{
  "num_hidden_layers": 9,
  "hidden_size": 224,
  "num_attention_heads": 7,
  "num_key_value_heads": 7,
  "head_dim": 32,
  "intermediate_size": 448,
  "vocab_size": 2048,
  "hidden_act": "swiglu",
  "norm": "rmsnorm",
  "norm_place": "pre",
  "norm_eps": 1e-05,
  "positions": "rope",
  "rope_theta": 100000.0,
  "rope_fraction": 1.0,
  "qk_norm": false,
  "attn_scale": 0.177,
  "bias": "none",
  "tie_word_embeddings": false,
  "parallel_block": false,
  "init": "uniform",
  "init_std_qkv": 0.0574,
  "init_std_o": 0.0135,
  "init_std_up": 0.0574,
  "init_std_down": 0.0135,
  "optimizer": "muon_variant",
  "learning_rate": 0.0114,
  "lr_mult_o": 4.0,
  "lr_mult_down": 1.5,
  "beta1": 0.95,
  "lr_head": 0.00756,
  "max_grad_norm": 2.0,
  "warmup_steps": 200,
  "schedule": "wsd",
  "decay_fraction": 1.0,
  "decay_shape": "linear",
  "final_lr_fraction": 0.0,
  "batch_tokens": 32768,
  "max_seq_len": 1024,
  "doc_mask": true,
  "train_tokens": 236400000,
  "max_steps": 7215,
  "dataset": "wikipedia_en"
}
MLP neurons of a small language model. Each row is named by its layer, matrix (gate and up: input weights) and neuron, and shows model dimensions 128-223. Each number is 500 + 40 x the weight over its row's rms, rounded and kept within 0 to 999. Numbers have three digits each. A neuron's up and down rows have the sign that makes its largest values positive.
A block is one neuron, or neurons of one layer that tend to fire together. After each block is what it responds to, as a language model described it from the Wikipedia text at the highest values.

L4.gate28:505538532465477505483536513472531471562512470516533603524547505497536519546500464566503472551523499497551466530562428511455516568449486459464507504472587544556489560567486431473528541547500448525450476530540520578543538498446542501494420547470462540525511558573529472507501515512484502439
L4.up28:565492460528477521586486431547537433478508556466462484448511469559508486559545519548494503475580504458511515513481460445561528523535561436502516511548539497478526465447450517490518515506472512524459560499512569429512525533468448482480558523485443468483411492480541566526436530442533478527
L4.gate42:541504503530509523484564536504528497455499520431576519436500470523479543506492494484512535497540493533502454412422384509576441515478573540423500456535493503535550490518479485539494529497474510518517463471497507455591503482527483532458502471553573488463574420547491490441588584525509490410
L4.up42:467525508444504490501484493422468488425396465482571582452533506469517532541557538518530484438530594574534514470453451474450486455506548447453471540538489515471543505526506502557484464451508489488475572515483466499618470471445539521512431450471526532533518505490451584484527531496514539457
L4.gate44:566488441497488500513527478499563451499537478511487486562480485484582516478555478441452513546513498427478525519424496578423521481495491495490529428517549521600459516495442571543490538524550504510552515494549449445522482547511516462504517452508479527449520528491567479500497505515523394539
L4.up44:562450575466436438482571536557462540502480426517551528506562490488480490446464474512468512503546500537547494464556480529580548489537482495527459526498427540550510499411563442490440458557506487532426543491503569481529470525469469481535489547486533486431471498547524460525590490470421462584
L4.gate53:455467507504448515431522490546495516524489564437546552466468484468523545496501483481513459480562564530508534511540454493518531561464482410405472476536460480537539563527482511558462554505494520514537481537528421465528493520542491561429478574533477569458523528498554482475524485510505498542
L4.up53:419446513542450490482546404530513516591516445518503562528484465507523531499497504497526478453493463564527539533495452502499473545546505472493498424499435457497522538441471495493453531513473487520464465559447458485544486510538500503454492592498483499433378524559586533513417503543492489488
L4.gate115:476495525477471520458558541518494479454507497559396593502520496528452459478479485546517477541495490515547425532499528548468538413470482445496553550505445513536515437465518526478481564518535495458422519565481454550485565555551545472508492532504431494555522523563581512542514507471575496486
L4.up115:501484411460530467463562547496523499519469552530500528500523554519491460565448519484515494514502604488562497473449543472498534463539528525445571474555564556453508456448533542541446557568539531583563505501460463548525483505515481525509479561457576539482533493459434475471508540505482581410
L4.gate129:515514446491484492549409485455485534530493444512433440492535561428441453475496474491520527463508532563542453534584516486496528486522526510455423523519490516469493495474508473547490541475489495553537507436494508500400415443532542532564408516496542491533574465499543497527552532501519509543
L4.up129:479484429535527558517519537463554481482432499522527492508577547521425506450498501554498539536516562523508453521476537560463575490533514484430553552547614502580621484509486521505525477640506514556462502508457487525478511563506513487468515451546430549503571627549475486525572528508455468539
L4.gate152:527449503520465474486457439448531501522463458532495529541497452515542495450498506467463546602490551449478527546461505461570499525402453478581485533526456499586542599480449549467484490488497499490534540482475507465509531581510569417468427483487514517579536500511591499541528597465534516481
L4.up152:544496563575462515468453466501477509468466486566508572448507458532484556458494533572418522497440483498496499446550455530637464510488581467466565521528509508478547537569491541478530476449489505456572512496479468489547519536477558482523520578482554504504535492446502470533468528508479504560
L4.gate172:575497525515403468517543468448532526451536524529361568493486461416568543502488515635454513525557546492505537540469540487528529462488549514493510443525452518473570596519426535511495545521402475463581453461480516437552505493497506536443529462470490492452446525511472537572528486474458517469
L4.up172:515475500521439491587526377525497532409543467509454531433458450473590590446526507557468509483416479494489513554498461506506464528542507562507525427481481485557498552496497493474506496447495537448494498522429537505473553533509474520478521513575586570491492538514533523517546548502499412423
L4.gate182:540419533495536532455550514540475486529461510469447498541514475450490507493494476468484492569510521461465516447528445518518547460456513459542451537516517467526499475546600582502545461538557522539448461465527496504519484508466494509508527499543533498516532502547545454480448545483525515433
L4.up182:496583560478541446500506456507486521491511508461454532453480437508456546520494551516483414510522512504561548514465532457558510480482517416510509501575496501488511458453494428460547508453421466485510558537523435429533474449511469447493469481485479498491491515542480450542543492539474530551
L4.gate202:481518552525466490548493539492461515456595451537562495462458519514488490510507483489437530455487538465458476578514468503454525509503481439501437524488568451506496481520514475489553484485520573548489472561530474548452502604469545521574460481492493487483482532512508496536552436447515506575
L4.up202:492457511500472529532503535512417553475528539478525459459603503518446485449484441463488538548520527584478485537559495532452518524509542510452429510486514497413524565473521490508513472582538448485482496432497487556512471458478426417492479513517488474440487453529552482538557597490569542487
L4.gate214:505535500480524486486509528549532562453527519556559535492467489560586553500511500573443586515545519572509542490385471487450467452482471475457540498513451492545485530588556483490508528477501488510515502497508490499413488440529531507509520489542500482496527488457566513451505565470520512500
L4.up214:517516497521493472510485515574544484518517552556476524469458445523528564435522437533471528539557472523519495523413538486565497514549563483526563554441417543498482519524480511495441516405445463502541594493520466504452505468482461485519490447428511489431589549505549533500471458483475477500
L4.gate263:488471445459472489461441511504505520445504448500475545535459558492460455536564481524487560549562523503482477491511547524520534466469497512509489548512442511441625504532497464550503449430495484567489572581529546555528512475515489409435442479539465514493473544443416505481472521532448559527
L4.up263:471455509485497528530475525509521518455539501472542521500477530597492512546580414519479549526513539517506449538523496515491511495452459471457547406434478450521540482500483531516494433494522496604573488561550485530503504470542553473503464446475548501497491475537431445497542483500545533527
L4.gate266:562526473373484573493482523436408533535451464532549570447483501448584536517496450521523544483555538515469507458550511554479600550519481521583417511498539520483546558488518444502427463473496526581494462503582457516530480480519491491505553501514518475488486544484587487519473540516484511498
L4.up266:547525534531517496523527471522487522450412555505511522524491454597490591474449478552500470490528517454509535580511454472513552548458523585502429463578533492477517514470481462453430551503518551488455512470529471526499474594492489479534501462537516584472519520532513532484447531497521441493
L4.gate314:563510519487397477504547573494507507462500452516521604546540506524497445559557512506476597543488526422492489482526466484491479518456516485437467492484579536446436541472548528540494458430516524513506462508491430487526496462497442561543512480520530440459454510476482546542515556419480468519
L4.up314:479514471465485507536482457463524437489487449510511430588542514455480520485562524476541505549503475552486526455530532510538563528435562522441461487429519491478460496486502499513480515569539516525554458517503525499545516452461528485545442509542449525521422516502479434454475565454478476481
L4.gate344:551490513496521593542521508524529468473513473521492509608460517536470497454506449528452520482553487508512561446501514482457494450416420425499484498545546508478535556475518582528447530519444523506517481530496491492523579451542499442465485465500522518536486438513500496456507536457498541445
L4.up344:465485528519449375598525458505437416469502485506493541519479500454436470522480548474521518500564527536448530493497450556465546475424524495526471493493469470487450526547510629561495544484518470532460427493541487475499479520538535514424463551521493475562466508477564637579462520476506537519
L4.gate438:582489481491440535505519487460524496554454501496485502513453452467488507567556531504528514513484503435453578545454468472466506497431515406590453511487565487502511524520508492514515478540535427494476582512598427475460480514507578509507529491468511519560513508549488449481483523460540515539
L4.up438:456503453542480494516478464451551467555531587485516578508447497434425464528488513489522470441491483464485523602561538538480540445456505519522442480482563578452487512567514439515475519565575462516467532519593508558488504500489517459495526493545530521535506528486496514408460546510535503499
First letter or opening piece of a word just after == or === in Wikipedia section headings, e.g. Description, Demographics, History; weaker on mid-word fragments like par-l-iamentary, expl-ic-it.

L5.gate253:452451503392418487446539502498468522547426508510553517512508603482552505459537534564512496606513517458534480511483516480536504483551424519449456544447490488438446530511513491470464524494498452469457422540579510577473477501473511499518455558505551482524565552566504533425458487461471553533
L5.up253:487524486446556560487492486507462518529459551509457512483516503418537457536446536423488454475421432435585528429435521511521478476448527435459470436550513485526475511580507496534502506455488512528502580540540506571537449550539545413519586480453539576475526499459553527544511587516504538509
Column names in Wikipedia table header rows, chiefly election-result tables (%, Candidate, Votes) and sports stats headers (GA, W, Wins), plus scattered mid-word pieces.

L2.gate63:497500460534461474487607484493514508512447448552454492446486487422498458528535459476411520449492438543432505467499548566516474449562483493533522494500565545476588487516488568475494559507549529533479397568495547507529440448477514469500487486530488474528433635551526474518476455489454491531
L2.up63:478479540428432470509433556503508518420451516455497493531493463387496479486534568524528636509448439509514491487495535529540537488455526499550507510587492494529492460506486537545498514485555528483491498534579448467507547486498478465476559485547457509560565517508581501497472489548486518498
L2.gate122:534571496514556525499497509589479533523447472494445489532496505515522480510533486496542519494517491434435507554403462541471464530448465467414427492471482530503540487524452522520495471471470504501479553534441469473509491536497427474521522541473466521570468480586531532504487521542503470575
L2.up122:561525421492507526466549406523506616519410549573493494537507481455524422504438502509464501496537539535468558514481401550549501470440458502499469434490531463532543481496453489453492500499476521484554465501495523528541450477554452450517482534514551496479539421479478552503503430542468480479
L2.gate255:541487508540447570429478559479461471587477411515510483575429420495442489474483525503459491448516460531515507564525478514481536477608484518528461471568506471464489528519513497530497426408500505564539610487526446559559561459520445486509531504458505527499473485554492529568555480510489473476
L2.up255:508504462521546499512450403488471520438459479488504455505564442537566552470526502486576498515496509531497530530577384574496536489575476421466512509548464510504501465520515532502387469446548467502492502432535499498557513563463413431507474551467503481530480537512492517508544520477543505528
L2.gate383:575460488454482514522447486537596506423485535502552562536535504439445583463554561498488486454504506467486488500482543526428460416485536479502446486551529506483546558443436479538541462502485468514503531484473409470490439533510451513562519505507574562459449478499492515554459498500451512443
L2.up383:575442563511497447470494477501461479480583504536485475507479536527395436444492524459481503441542498490479534497464503486497457488509498536536502519525463494506568463489485518610495460587520508494508491517484480508518477491612462560476482452472476512419579461500526558444492463534507462473
A lone l-piece opening a word split into fragments, often after a hyphen or a capital A: two-lane, Unix-like, Also, Alice; occasionally d.

L4.gate125:462512501502513590545430456473536520432443514441563546466481532531455481523507430449532497496551491542507422555436473535496477472485488551533569471517544509512557494542499497539479471489530466471564504508479469488530528544517535438564476538505538483537503520557490476468514486532544507484
L4.up125:501471459473570475490443495527536503523434495505507537587480463462453504512459474465495468521497502489487401536500531538494417483390535567506569483495485536467446498502518518531497490551499466506525477632538543451503468504383516479516536545560556550562552458521462507510523425532424528507
L4.gate134:479467497497469508551572520404485501448520493453464479513548542488615557520480489449567518472465528604469488512535549504538642429480449489532506474450480537525530454469449496456503523498494573493500496528500531473536564466547505522462560418518514484501501504512492534537495480478504457434
L4.up134:578494508515501511508501504505537565497517497557436446519495529482522465449480527496496459498525459521524500452441590574494509505553575507475536507503537512571492498487432470483484523475510527457482568493462484504431447600519522554438485490566577465477511539522497606500532407542513411569
L4.gate138:494508475531553470430514463514481523572507514525444525503498495553522436501502531554432457491435468564473504481533508486562441459548483391559476437475509487449481556515515489541540487510584483538514530495487497540484484438500443556462553413522530503540468517474565529430496502506507491526
L4.up138:532541464515523529520509443536563507485549453476473515527508504481483493478527499510469482480546498551481535423543513456502423519512598560491548510526524501509571490545480542559496532517450506423520508501514488454454451502489502470428494518526451454551480518482546433518524435550495510519
L4.gate140:560531490446527460494523485480474482475471554509438430521510533450498481519541528493459479512577510446420429480457569540487526460512431541548573565535536456485487509516530517532480519381515517390480521531521462444465500476458503479513568466488535437537540478501514494454443463464524510454
L4.up140:454468450483516540582508483478503565504467581469549470476518484522405496564461564532429482528572457476481517537494527455507484483475420444548502491454543439442444509435519542517496500496517431498538447588562474528474488472463485516471526526509556517463519488442478483544584472509523462515
L4.gate180:575524462491494507515511462548561480529476490570454532423527467520508536491473488458538414515523524509475474519434525551459504490506499499534510455544518440549515544541499519467484548488503581450521530590524492459507458453459472497411520472465499560470426486489508463526493551364545558521
L4.up180:539533469446529524534552505495515481435494547389440507503476499463522460508526424485439452560507533590512413588468581516516442525456565443481481479516514524484509525553483545519418524541476494474488462493466471514518504507520486484441500532496481533505492527516465438503424547528554535549
L4.gate197:467485538486504490575456503547456517459528515531490577565472492421485475524486409503493446447529494494499453510469523500546516468452507563493469531509562499446471525491492507528500472460496500488539445600529471480460577459446512472507512498457565512539583499563547439470524529502498436485
L4.up197:450521471489563494498511435435491482465457538494508558510467496480584580550497451484427526462499454521481458483530503461537495474450547467513516532540512486418568520492487488493454499422486532427457450614486540506520492459465460527542521506500480490492513484546499527563437499541485502472
L4.gate211:495540570467524517446431424446485432468443506495498532499510498520603506499519593452505454494500476553502510486528517511599524520515493490475549437477513587432501575609505494527494484557475503561491493499540543502514427564519503490453491589470404479585508541534516449487523532549540525446
L4.up211:488553487489452489478511471533590471560567502518421428449463406477449504432544514533459494542576495529480528484494438531488488529524505522470466519443482467529513541468447526440523439463488562474473466496521520448525562455474552488441541452484463416481416511504595484470476488519509506481
L4.gate212:515535490510462505524456491481426505510569524502543478495514447468540479509556582520526468482523442501495484552503544510484447489499466496486449464484505601529539542496488465476524512415560465462466476594516489502530415441489500457417461472496486491529518485534510440499516455452529487503
L4.up212:516498534473457497469544489527508462513459498462495454556519488499410457423456479547487513562510462556503457454524503551497552537505533523506510466436483559435455524446543528566546516527504508481475462481538516507535486551535515494471485492526460556538464488491516489486498550527555529542
L4.gate231:468499499506498557421480484473597554471541471473472505583537411491453467490478484532522474544556432570436513439448522563491478509494443494517500517468499503459548502532479473486498507549448527476388435449580470457486424488511459493539500502430403509553513530558520525496485464438463546491
L4.up231:533487497434600447468452491492532538529517470577404601492496449493490550447513499513485499510497440591482501516505512535496490564528505464514546506488491519521533510453526541470556563523490468471444518496492521522537511514489415518526506495488502473541486490575508633480459396501479536481
L4.gate290:529450437462515478507464444537605524543445490571457526493511468518428492535516530453464516525551509489493508472501487480460483530491538530575472494474554426444504520436495493474462478515546489469475505480477559474464536527512523498549559464428569500512534527499491480521536468439602510502
L4.up290:446487529525425478528524441420555539532484514526480586509444547517508527550514505487479493534467518463458481500443421440433522472576471453474460508592499477509452525480538567548447523423561544484484484417503532472465527497537507500526531514442517486496549570472472504515490475458564462523
L4.gate308:474512581492488563506475546489509454476438456444482518429526490581452472490487469498416562458477542522480554554481478536616586516479545582493487544477497501534475470460504549511482446457570550440436450510503470558501543553473399487482475561502545464547512496546538454535506512527534492501
L4.up308:484566487488514538549474444512506468461504513512505465489574501596498466547549479534542441491522488456523521542511457551555520498534412495494426550460449506444517540567434493547514519537509495427437555506489569532440490500501422536482495504521512532494510551548536417481515537532462543550
L4.gate338:458425447472515434497441515469543481498470414514534494500468547489501523472480534498441483566537516482434466417474474508535493523533474425490518482483501497419518440446558575519439459465420455466508446457518491495501468500421474590573472478482470476526580424557482443483487457430530560507
L4.up338:505512517495443540555425533463448490517503544516490477541465437508452524509537559504459531467423490471498489509549433523549527481434514517493497501437542548475571451474502478505475466483532486528516443524525469456481529567510527494497554478551501506552568564546485442550536519511566409533
L4.gate367:503466430473439477508476547514558462445532489511509586494477498492468515451541419497529513534516505529440621563522517591506481528394507524549489475533508538464459524486548538539464420595505484468474506462497555504494537522458502451472519473443535494510571516486477498513444541495492503477
L4.up367:460511549500508476475485537503569509537505531533467462515556448474496543532537515443458540482453548541462482525426520540549491482530459544480496560549518477464540503517497508507540510479450448496500504536471540482530448514489564587490549570473556530529473499504513538530431436494555534450
L4.gate411:507448448555514554465527528441568518503512499490555496547558474481485459517511497412536436404524475514531465464471518565585476543552511526466509467484520470480490483465512526554521496535496499471571543505498419503607462501522552521471415533406518521547462513542491469472557504478497508474
L4.up411:543545421490485569457517527491543506507576437432552530519482546518499492556411507441489557516488558462496465493438532541488477448524472525513561446543434538518462514478479496485528552516512544493511458479496526491464461536547529508469484482495460474483507599507537486510582500551452460545
L4.gate425:516547502508418482465452543465503430482581460457428465534464468542566502531493485470536491530464501495537430560460545551539437516556534590486502444428522510442425478498457396530500456562511438483456481567478519523522465521522487467459430507495478512534527546506510507465487554518469473457
L4.up425:597457482496479447393524470451481528413460547497509456504464525479485534551461469498455507515523433421463479529514513576508533470503557565474424496490507507546470533446489434506498454477516489429418587473518548487500482502543480571479535430540511455538512538522471477506485484488512532548
L4.gate447:470465463442576500539539512467552405515582510503495607476546493445476526531460567517514458523568451470477509432476537507513564484538525551535477543497490521517500446537503484524499475471510496512522459524489554554474594499419517521471505497450486454484526583509522470444497473455558564503
L4.up447:493543540476477478509556490516524502474504463528506591494434459472581528486585570425535520433492447533496544519490500462531468530483483481518547510543519496446517517436505526473525434443502444538510555469491539570528504447476416528423532564538573498423532471556462554488605472447508587477
Short vowel-led word-piece fragments inside a word split into several tokens, strongest on the ac of reached and coached, also refuge, computers, definition.

L2.gate283:507500470495470518541490510503614482523474574592443461477446513397471532562537512557516526488481515542533507417483541524504457479504498429552512454499484574529501482449471473389549486448475441582489540428456510428479513499452547526545486519462489545500517524409566493448504517499549602465
L2.up283:518527508526552435455455546561564508501498532495517544540492497549521539474443548553521485466484502498537535528580443497440469523481492538487471482526467452513529496492587521519536582540478456485537489479557449550467519495488469519430556498468492498493370472509430506441506424469503477430
L2.gate319:486484505490486563521477546493480553478531487550544474475463494475514477469518500496471513481482420494541431487489503536551422428479519500467449432501483481531504460561524472493548534430501457492462485543492517479444503462432507517512500473475468530406506470425514491512472462538473572448
L2.up319:495594475460487424534558552472543534471501495575505481531443484484460512470430529512510471521534492478531481600542505497472529450542498553485478498559535557537524547506493534496435503476547616520559500551514521512457436473490486481512471447447569504578434424510499364514525514550463481466
L2.gate402:539523509509511459536464601492452509543540485532508418570474467590498517552548510455537514507491516484501526525504503607500437511495544543445521474429505541512466472490499452492498522523506447518536440457434485496516470407460522587491490521498496555520477496479457584615454477525557391498
L2.up402:430485472463459475446427513450449527468443584540540427524447447524442494550501559483463474509510496451467551477536489522571494574426498522532531525537512480440446459590566529492431541435519496465483483497518498456502482539506424544481457508479502433478500588463541519418519588451569513492
L2.gate430:513553522574477542447543503551483511484506527502528462465526560544600479433548462508482520534577506491515518513490497542460497488478452514490473534508456468510529583428535455474556501518397487436533519548475478404460612411576520487511502480464522550592504484530456537526492492525560477552
L2.up430:561456503534514552423505489521566521455497455553436494509441501513444460520509464576458451550577609494587490532532562495463528496482505519521495460510520481551489524498532479537516514453516471416477516475501599518515468478480508563481510518466478539610463581524519538457502495533490519503
Mid-word pieces right after a W or w, as in wrote, Washington and Waste, plus pipe separators and 0; entries in table rows.

L2.gate91:549511503536495445484526496480499508501526543488487511497379525594531472489554490503440478495483513489536438534473551592532443458521466524432551464518532490472491466532535469513589588566460536558537512453523519480515442431549492406532521494476542471560472470503467413493560471471481493479
L2.up91:525519515506553514525489486509468437457580479455522483506428484548448474492481523461511436432480471509585440538491509524574467506536506446495553474517516443478509470576508568491516537546506469541537440511464491439486557458527453500522513441487488562509480589573484489530447507399446507507
L2.gate225:454492526462505468473447492576480475561507510496519525540500441519370449424418459561428468464509582513478471524507496468515493522465490534462581473602511487538512487524469521472471457485517500528453511531502466474592459430487548498505494514476451532495518516494449487488464464513481548503
L2.up225:527498486512521562497539512499534451490488582471457470478511481528511429433500481484445426425583516514488485456478498379530514516518509521506431515481493505527535489544528461527478441556434517447502454481492477499442475408509551492448550444481499529499524574490409493551460453464515469550
L2.gate311:509530524557473483510525415470453457511502430472438501605485474512540475487586521554483448498472475611467518488504469557504563490524481515540533502465509487466498522520512459469517529465499519533524508514498430459518528532415430517538454512450523479523562605465544459439499464522498455538
L2.up311:466462463527495523500438475515550501459523483428528441485528503489517424547513433550547404494528468497432512503506484536545475533551573491541441528483472538553545531583521434400444481525515461508435533416550536490486439460546514530543556438533471480443472495502488469558513419509534490501
L2.gate437:506472476519451576486462527531471467489446511439519524473499463551466498423504467457443462493570494507501537472507463502570461429511463468484484539511452575461507475463499489445549545519532487488470344459507477508440553536463543479448489523424439434507506500524510459528430466453490470453
L2.up437:539549452500498494451548494509504463474541450449519553605483487557497522462482484494532487450528452496481473552582540549484545434478488472502537527428547522414484531601446498457553509424505494438512436535511486504474479508547536448523537581520554568497516536599500523505502511468509482466
Inner pieces of words split into fragments, above all "g" in de-g-ree in education biographies; also sl-ight-ly, str-ong, l-ength, and "head" in head coach.

L5.gate79:558475526497445541428491511532471519483481431417428561437533498505508497514426476512446478528591468411493505577538491570553470523524504565498505545546518498520530514500437521496547543494526537476401495557526477505549475563485495496535480436394417439511466499473549565503474513485535498463
L5.up79:532449497500485526522504441530537558452503519476546540512518516503513542576582500432507473591497481506552611491511454501479546531494515468557453510446523522539570517509462497431507475543529502533421476466531539514488521483421484498478500450480568401561419524521546517459494556507523564462
Short middle pieces of words split into several tokens, following a prefix piece, as in def-ic-ient, eff-ic-ient, ass-um-ed, app-oin-ted, inc-re-ase.

L4.gate1:531575427486501530605424471525441509501522452453474489474469537480445493486495479536483484500505490487495419534508477554519510528493535442524601508473543434535514453454529465467499509445491494483444546529477579456555462512498499501516440420521496452478573526551429528438505479503503573474
L4.up1:510543536527545473510550508548430548453523472529389447522518508535552467546456498531468563484428444483515441526510479548504471465560478534578552434544551536456589469508469452497538557524515479469456455590511528449565556515540435525534483499426497540498485491487484528474497498559460565410
L4.gate17:505542554487516493506483526524417483475486487536412548566452453506549502555525440515497543502534435533523521566466475563495465500524457444506427535496518553476481556475509398539554505480467541462505482506532448497499522520492501511524494481517534477557581495512488422495504474472507506443
L4.up17:510487579517454462621586467458438439512477421540515466482426559523505513519483515521486473473497482525509523523523421490445466470561491437465470559486434563466509527586507497483588514539529499503529501475491535515517461522519522457550460444510522592496527408480476480475535496388564503489
L4.gate18:538531491538496560563489447535497503555515520497445533506515532540425515468438530496541495532519494544447533441491452531554498496556523569473470512510531561518456524474543472455496639502454556474522561546525526484498489507524415442487473523447529490549509496541545619462483576526501478473
L4.up18:586442457523504547544533581496538533479465514565525560457555537524511512454519478548450516504478492415452513516518503525507486487460563494461443532540419520457504501546482464515530544495436554555525495509495428521525495441468457455576477503484495430536521530524543453507479526539481519461
L4.gate78:503540504464492564480504493484510478477537434549442515437475483475499521522566504533460453504536557442541451511526512495558526532602521511559542493481538554476476484502527455548522589484487471455510476454467531559483378567494433570498479489503491480537511468522513526437558471494567495494
L4.up78:466466498481532497500498486509470602442509485557540537432460485464570564453506490500543451485491541493481455521469521536485487476540450504419565472507439574448511499588517487476562582463569507507495440466565525555550544586508486494548465471543537512536484512446452459498559516491572485518
L4.gate113:534489470472517517504524585495451503551493437548483541557508582507485566484456527510495477508505573442441473518598499512469454524466477577489483521488531477460527530561444521503513493468514555521468449490581505510539500525488567502442458460552551521570531509556486420487477482508470482549
L4.up113:479473456443489524548436515541526485487434537527468596485455522481442521500499530547514488441456474508487456505513495529515513561542503504525530470472484527526449531492442566484547549566582516492425471523451517483466525572538542531498519497513523525556454525508490502468451477476570531451
L4.gate114:487459481502524473523531544517540501542483534561543498509533543456570544481531561408508506506432497522489451469466542539555553477488427532495463526486593502473466516493569471463574485494456516524466519510521502516586532485476525546452508427508430482452497506494530560518528472523577567515
L4.up114:463417472525488485511540451540470543490478489584475490503570514434502552520494478427567534497512423524420541455519572478480532434558479555481487480502486540479520495496412446470460524469528504527480502515571410491576525497569494546466503504495444504513495486530488519455492465492564556529
L4.gate130:509443466479560457539442459417436507517428458514518508516517570540507527445555466517482501510474515509500516475519462443486513502503464484472598464485432471505519535529479507532557478516560391454601494500486412543565476495471378574474519467464547455524490605525534489454446471490477519517
L4.up130:511517468513527527537523501543507497558475452491495505510431499467525486548573526507487520500519488497489522472418543533486515475507497490480562503492493436470506465545563469507525465471487474457528431452546513461532568550560481603578478530508414541481462449486523504468470420487584484522
L4.gate149:526507496498428463499488550597505497456499525496433512559537501478506452537537486554494484491495522481520405522467545479501505488468535530529487522499488541489533469525489485501468601469482426474519444476524462524473449495495553495507534485517485366500533530488499492519461518492521494522
L4.up149:504515538556504459446497448526511486527561589420480448506500543525461501442450480486455514528520542520483543481421465518502577501500553531515470498551486482531518471534540483380491418538464460519574504503580545445540555465541482486496514510480451525531450426507606441529546461536510497503
L4.gate167:491516556541495492466508514477548457527481429469503484534505511501487500552473483469470523527593515530550512503524535530481471494467447556521576508505513548495495526461522592523495511414520469545494489516561509518440410473494529519426491514505486504519534468470535449435556515410539495469
L4.up167:488432438449511463555516467489494485461454474523469516494453483515524576480450563504446531478457496489575520472567455549580477418450514536506554533421471473478523514453469504525451515489479599532429570521501504553507497537500543483478519511452468457502511518471546507500440464488526514538
L4.gate176:535468455516506507516528402452472558524501458557516508475494475492530360543549488530477454489421525430530483582523492479479495488527487515453490429455492431579445486498481500562551465477497494554530487496487441465519490469533533565549512496470518449524476471514545615496556548470483502505
L4.up176:389512495426429458578407558522468441481532509479522458470583515495506513510555404434483516491489434496472477560557511488552502573525467488499564540445461459487540498512510483465489516501561498526528478465495582600550458514570474547457451473496469452458480509510446481527527452444463509506
L4.gate221:438588446394478466485456548501563453520482479506485505494556501567475457501484484494493521425416525496546563475480528497547468457477475459489504484524460528524455589509554508491512523489426419467522531544590584551519496472469498500528479440558553487524508498494534545471431471491584546453
L4.up221:578516493470562570468528490482469517505510526437535525496539527515524546541422523510563589506415447516506481453522459502455505462469480478521490492541510513513445462515492536451510501440440469434418523473539452549512544465493460500575430551558521511499490460547456518494450450530588450498
L4.gate294:506510430447489533454443401528495463545520506589457415501485492489565490469446562541474562472420485473503509461492506469517521524450553487507494522487597490410492490578572502506527482461509501465436524482484504536427491557501514508534510514461481528544583483554534441402597537497547564441
L4.up294:574497481492510598509537463551472523541473480543549533528572457522492504573474521529474465534444535504541481564464510530448463544501513499403427487507542521532432581517507485453472531491524531476404516468604484528487480531547472500498477513472499532514493495558519604515551497474513531532
L4.gate311:524477435475436583490416506489560488510467510531468452546481551507482439498529477485531421480518551437504509443493509549552497522492530508500465491533525477527522517584536489533510507531519449455472509474504513565434482530446484539444482482402545512513579504556556576474493451522507461455
L4.up311:505500470467516557416545526471453557532474494504499406527498452514449443511488512533496479522508484496460454441607513473542451453485461516481520496476485486526501471562491487507521578580512474452526422530482468511481488549531516542479479468431538552511520496520464493433476508584464460554
L4.gate323:479460507468546552460425444499500491551498437483536472469526520501452527485504579468497517435520535461450458518399448512534513502499435476505510459482543550482551502533508495484480540475523508475552619533575570472538440465533453503565504473524489513499544505481403531529480525438510522422
L4.up323:434450488501528466426488481515440529495516426508437497452450540536533458496522481441523479444488518496506523481463486458528558421543464542463601548473474501509482537439447442560513557481530500501493523519516524539506513505482495533522532547523429499497502516520512489512543526486411562535
L4.gate399:477507543548479509473484470532512535492483524522460559596511502549480474481508501460487532510480499553466513483479484489470468551496382535479597568535457548469507538546519481460493443572467441489469539509547521547455497560499574471421463435476471485508481515570515534560546473435547500485
L4.up399:520458587511521564554513549544470485513483572581514483470518438509486509494498517490452495583515506467506539562466494467530566479445473449456517542450545402463537489494513487519482520481515507560467572509553509490506587521524557468514555559444484461502521454536476504460481527415495495474
L4.gate439:468561439448490544544493467540535429533461488475526470549585532492544505567500508507497510459465516536549449542528431565522519448455498454489491519512545547464445535516498456531458526488501475412432540483489556511525451541480573453572534462502533487546519468575591511535506507504558577495
L4.up439:453575561464526515479531496495475446553447488460505501449446537577539529562491488434504465425502497517474512542527518563507442509462476530570534462512534426487487429564518491503521566456539547455447506489487544482553525444434514481492513517435486471582515481497467488519498429459533498473
Column separators and abbreviations in stats table header rows (G |, Apps |, Pts. |), plus word-internal pieces like app-oin-ted, v-otes, comp-le-ted.